config.yaml
n_kv_head: 6
d_mlp: 1536
init_std_qkv: 0.0236
optimizer: "muon_variant"
MLP neurons of a small language model. Each row is named by its layer, matrix (up: input weights) and neuron, and shows model dimensions 208-303. Each number is 500 + 40 x the weight over its row's rms, rounded and kept within 0 to 999. Numbers have three digits each.
Before each neuron's rows, "fires on" lists the tokens most often at its 100 highest values on Wikipedia text that the model never trained on.

fires on: "h", "o", "of ", "al ", "y", " "
L5.up245:489496548442550509602421489362564435471499532542455554521421496502523534477489459515576407459423445504540562495465502473500469529484474571572577519502485532472521490457503428490423514507490447497487506462490482453475479445541454587496527546442470455531489487510446496515494520509443562486

fires on: "y", "tr", "ally", "ia"
L5.up805:547502478471399471514498513519428504527552535489503510457510441558456466521477454592446449528468392564440550477511524503456491441473483512511494536464474435472530574591440476491624467551523520481481519545472503445467560531519457579505529501463475416519449490491459525539414457522531485550

fires on: "ou", "ab", "au", "av", "up", "ip"
L5.up211:479523512438519514493502589547474504578588510474523464549503480546513470549520503497474551414499477590519564517459533452509443520528537518473488513444546539515425470526441558472487503490487488470450582503463535555483524457473457455475456528548523560448480471472434575487441487493554499526

fires on: "h", "on", "b", "oc", "em"
L5.up1168:535457464430481446499505545533562533498411427429556474489440507424459510464563535473558480536514531516488402527512469475481518501574536508591506441501471492455553472598491521458453420523574459466498535519550540492533515506489478562472566463483501512505532456452491492540470541510551533466

fires on: "as ", "o", "s", ". ", "ann", "al"
L5.up903:519519419462501558556441486504507460500507497482485526475482474497421477491550391472559483490494525486468506500565439497426441503486546470472487491483513523459483452518398493456536482436499462547430507520591467512482479510542480498550500490543525546497514517472533421469586450463468558572

fires on: "ac", "re", "ord", "C"
L5.up635:498518532513511499564429517498515478450537486504535527491543466501403473525532558479483484527482532554457506521536484527506499476513489561493490474506457404427525474549554539506506431522556581538513576533537505524519543477564455554463506478446552517542444536477515519527480566505398531511

fires on: "a", "1", "ar", "ter"
L5.up862:435545477538459512520545536491449537500535524550467392477467406486467437512495544498513519496505508447445532499518479495436531439464519520501579513495459529466556508460469484480467496502538509518476539512451582450455458505512523475513485473495523515464515525502513555488464495470553530546

fires on: "and ", "as", "dis", "of ", "ug", "age "
L5.up935:555543488476498483516515572523503388440513517528513481501445492478487464479569464536429518479493481521489514580558550499472471540537466498562403550453505516422521485563596506502508484553520505521461489429479489482489451495580566526505508439504546447521534389465510459507549519496516516552

fires on: "h", "y", "fri"
L5.up738:491476559454543489544451555506509450428453466527473560456516554455458522534508467492558516513478523557404433435465556456440505562542449485460467497565459463578523571476477471465499484453497557471533492513458474502429517488511544478501442469524515522434526459478406505544515525461521471451

fires on: "dis", "str", "as", "is", "med"
L5.up894:486508494482518527469487562524433423486526502548415441444579525487470506479529513475502500512498435431531515518515547489469491536487479464572514529509522532555482440518495493532479466606468503547440537497564482547457530463508534443454526527523423445445467482473517496530488454492467451489

fires on: "u", "o", "Po", "mo", "mil"
L5.up717:510469544522482493483519495505498510507545501550539561394480490507515487488499553476490499498468584613465470499487547548510496522484469467446509539443439467495458532481404499426462511519416555515517521430519446568531465520450494519547503491461540512475466480536493505525453474465503396499

fires on: "a", "a ", "'", "-", "ran", "ea"
L5.up1386:584450501497418565530486402526503473440535538556515522504579453502501490535503540495526489467421503495482521512550589439471479489467473521467469463452509492478441564521468475478442494525485511457547503486522486483415545468440468553477510529462494495473501424488558546438498477449564470509

fires on: "ch", "w", "e", "uk", "fe"
L5.up647:539519519443519493486527489537532545415520489533460398556506482441501512493523482435523473472498497488432599541504492455498511444514477502465522511494537510479514498503461615513525525563505542478502448487548534466572455558505446596504480509501623480517561489541514519508500433500443544539

fires on: "e", "a", "'", "0", "ath", "ed"
L5.up279:522426381505444453474496580571519549460446523486509528460445466514491510518522503507493529497456488477540451552513545487593530485514540528472492504401502446552531392545475493547405467523429488512579508469521568475515580475455524507517504525476555507519594449475470510454541554492523519485

fires on: "o", "ak", "bu", "ik", "th"
L5.up877:532533494445453510530489479526491490465562574534524581485549556516489493536548584461507528503481444440523423477454500416548529511543515523501519555456579503478482516524543506481463479430449510583522530458422476488555521448477527502445438517523470510503539527597531474503533483458484470429

fires on: "in", "is", "as", "an", "e", "for "
L5.up650:520543459501478511496502526455462456462439459470482516516441524470544533534485531464459534487464490436411409524492534486483549483499475535459506540510547547484514530420578492493486507539516481540430523469521369498501523495495492498483458531564476484471439520489451447543518533512522526529

fires on: "at", "on", "y", "v", "oc"
L5.up1078:473552520515490509511551548470505474433438531515488490499485471529486446439588532469522567520496488446524440431485540465556492532454471564490557594502541460444549545526436519491441442510548544533570459434507493458539513543544516514535580472520465482515510498488493511505472464441474485524

fires on: "au", "u", "el", "ou", "ch", "et"
L5.up853:514452507481454448459563551535538474505543504440447532499431451505509552567495552524492552507529483492471480440530546510480525495478377485510501530516538482516527483459438521524561478525473510438480512525510518516523507534521481432524506446474461501484519513582479582511498522501451486505

fires on: "poin", "por", "th", "\n", "ap", "ers"
L5.up1162:484417520509455478485534512526505543539511525472561500487447447469446486537525493470458507504432465482552453582558530478434581515494447542558615527480506532489503522536433532550525535515442532490443523495523516528494510477420410556486512423552490426540488398495438444506537525484492477508

fires on: "ti", "ty", "reg", "ant", "ug", "ent"
L5.up1187:481408469498489571444477530495462487520519473484546451529464458466545453492503450505502508536497577515624477489501527461412506534538501560488510501595525395561480488496468484469517451537524540378529491524556413536468446484530499510458463503446480504455478464493469443498571594516535572480

fires on: "ed", "on", "sec", "t", "ri", "con"
L5.up228:513505592534475494429470505582535574493483534522535520521499540548433475471517486499528405495468514462534526453528495527536531477516510447543500499453513486465463549562475499453534572449450557475475445468472504456559493499493516537510564457492403489497521542446511495563529544441540562488

fires on: "York ", "o ", "a ", "as ", "land ", "State "
L5.up1219:460499468499548567453526511493538485464490480462483481503400532536422587528530492491449523535508573427503537527438432480566563462520529555429502490496448523515465482518506508475542545493472476457544514526521491488487540509475506508484535510429514436554548515509501504511499505505521498513

fires on: "an ", "er", "t", "ac", "v", "("
L5.up167:483386535456411502490494526442487557493549437503525490517497554488488478498513550492479496479465498529496464443533525542529412532470515499538424579602483536498480534461572515540493465520500504462432514573486525526520556495466485514459574498560473553471507468448512469505523511508466498444

fires on: "e", "poin", "mis", "and ", "Go", "School "
L5.up1179:534464580480501431545533506539392530551517500475556489499551533578480512443540506442460461479493473560477435563517510456501536494485513456512517500466499470476506499537483570487478474458501506566474446461545476516491498543509513481561471465449493488465500541513480502418497433557487390529

fires on: "in", "C", "ac", "mil", "Ac", "j"
L5.up1124:531489501564506436572490495515502472514477507510559526465494519514508401489540514546501507512503472471494485513483526448483429499575461527508559556587512490459449529560543569519510479450484488579498536443547586533576490435441503491493493483443539504484510573591484523506529437566421494481

fires on: "b", "ur", "ar", "ri", "or", "si"
L5.up1260:502561511505385492543512447526467469417507498469479432579457488487496405512531498499498519501537506513480568469500421481537516511508530439573459495495552453528468467509497538523482511504608524523546488507528467507524473449493431514470482632397429558481488498483505449544535460505460501489

fires on: "th", "ev", "y", "it", "thr", "ap"
L5.up1121:561509475450416514503532536510498507517477511441454521489516504469444398557561444511482488465439494500535475534485485558419483505528482462505579461543488556514468511540474473576535446561514515524502488471411506530563474498522472531502491507559505519508451427457462510458493519504468546463

fires on: "b", "av", "ough", "li", "exp", "would "
L5.up265:501504521420491521493512503565516489461534453519546492450450517517491485502441534476490489337484534513521483422574515364491498492527524527519463432521542529495422489488487522578482512621502500448576527492535505493478503564475458500467483486527514496528477476530456495453507517526457511463

fires on: "trans", "s", "ass", "int", "an", "in"
L5.up152:524501514491493580442522479400485464503531439453538485522497512536495513466551484491532484469505453528528363513566502482466472467565535510510483482477576481552461518432532462530456513497524511455505509497430489528384476572455428504516516517547495485559433512558555540512547585500506525501

fires on: "ad", "il", "o", "e", "al", "é"
L5.up423:525502556429462487528489573506475523540537520576478519487528464429498471498436543520549546494513461507492422542518426499504530444504524495450468499530549528511494488481513522587524470568454520523481452501527532480544460493510506521555539480490524532536474458574478524534509536411502547513

fires on: "O", "E", "inter", "min", "j", "for"
L5.up1278:513525425457506502501474468433452462494477537419568455455457469530582479558516504432471447443450591416476508532502527506504456508567494514434469514479484524499458477529484496497504496581530512451485493451555500482551522562521538490469454513609487492513588537505474503554560541537495471469

fires on: "n", "b", "h", "k", "x", "mar"
L5.up1154:555520502497449426463502521574533545457488452488519504437488478563567536476474529552509491525498496535520530530514462441471496413533481452508506386548524442537520470528506607572531544521555500435462615577520564502497572478540449532498523492433463531438518523432533492507472501429591582487

fires on: "i", "z", "; ", "ac", "an", "com"
L5.up1185:531437524469575480530524470499475485483517500518494473568452558413468541538479523430544469477455459513579552518469452436591481502528511528504432455475449548475536522543520483449518596494524490521527459461451530510539479523494418452474451515506491534498527568432530503503546462482474440554

fires on: "il", "work", "On ", "e", "al", "w"
L5.up754:500529542462453496503518518530466572505594500524466429497505514430479512435450467565493519472435455422566506490538536530513552444515513559491456528539476465545511473555549474573496429518544491540508531477477461512521545545475484542502466439557526571498497455526477459434451552501548533469

fires on: "a", "ance"
L5.up439:509560502545564486512498416541457471476611456482531529468513548498462535541494475555462463488503545456561486523467528494548558479513487561478514487510469471488402420559455440531489506432494480458495557505481541568465513437528477493474462459389568508491522497514505484469555542456526481498

fires on: "an ", "Mc", "an", "h", "on"
L5.up932:493496511457458516527511552505506478504456420471486401482470534499506594502466624456534537480468562425464475458435512489483576520608483503521468561558474565498569468494445452486464420532529516529526464413490534445518549525462511597531539501479551478469508517444441437523539489489432507512

fires on: "-", "ed", "t", "ad"
L5.up296:557487475494532560479539449533515502448483478483497510497537543490427508522509503492573513604439500470580422496507563540502508497509507510492590491433511473454474514488530514405563521572494512575474530500477469512493592467432552487528485472576491410462540448495500495488557481412595552426

fires on: "em", "am", "pl", "im", "ou"
L5.up813:495452547555495476497561586467478445436470521512486416452552520464524537503553587403509463541471539456511474534451512519535480531496522460476525515523511466481496519547489476443508457479495549478451477440468534558485528486473450494471437575524418503493454505494468476573544586461548458454

fires on: "s", "re", "ros", "d", "b", "es"
L5.up1014:509539484479520529496495491549534501419583434515540470476542536519512537471476471544474558483550519483482508521460498524498580492531523574467496527466441541524435478519503484578542450409422520480472461542538555429588477555469545477442532461482459476525501589491444469442480465518489513556

fires on: "(", "and ", ", ", "had ", "is ", "then "
L5.up138:490559451438510485505464547485430520525524516500523496477481520473494503481485526502458516549417419519462502424500525465613458577459479551508487544522455522452483444484466581489505566538494499492524529393529478549543520598513466425494509523448508483545499483532466558523517504479494502493

fires on: "y", "-", "'", "on", "sit", "+"
L5.up774:472496537474450526483565525511530511431493496484503546461423518482484491476504564379498489459454445483464528465527483456498488537495430576524507537490454431488516557472481548518511533461564456496535527520463551506480507462471523488508512496516479531622459499461595479454484497464489443486

fires on: "0", "a", "r", "Ne", "1"
L5.up479:456590545422493446488551526436440488480466515506502447471454493467582471509472492519481461487493468456427522557513490549510608500481489470499518525473504529434509548540454456504565491544532549474486493505549527499487554530506568461478462484492495516449492489514482493495555480424580501499

fires on: "t", "pre", "ing ", "ound", "ber ", "un"
L5.up1066:507489489503521447472527422536459491503471440468514516440498528505445437555482411484475497522534504460445363525464500492489559503518499510524459444453537494498480490519544419501540477521523467485510450571503627481476493491539564457512476441567444558473548523518539406469534475481482503471

fires on: "e", "im", "t", "z", "South ", "u"
L5.up874:435524456509466426516525535466498509418461535470522582502539500517460492506588561486494547441490573529566477507481472537528471479556489489476479525535522482471469495432478536542474443475504543489461547501494513471541544571438436475485541512505505523510496445561499509488492532509482548485

fires on: "ing", "ri", "ust", "ia"
L5.up886:543483507492493517444541479446530509397492560459534549507530508406463465480604514526469547466492500472485573527472476461484475488448525546544466466561460523499431496523503486498522502487457472455453488485503492474436495471417532549510509498474520501601581530582507518442495483476481556592

fires on: "ch", "ob", "qu", "el", "o", "oc"
L5.up383:493540452425475483553516568432478486467438481534481500503515500477527461510505535433527466481501553561463567475512556502406493509480508544525547548508593544566472498439422507485548536466536545378520495433542471544480469489460466470457535502519418478487516542530398517551471523462487494480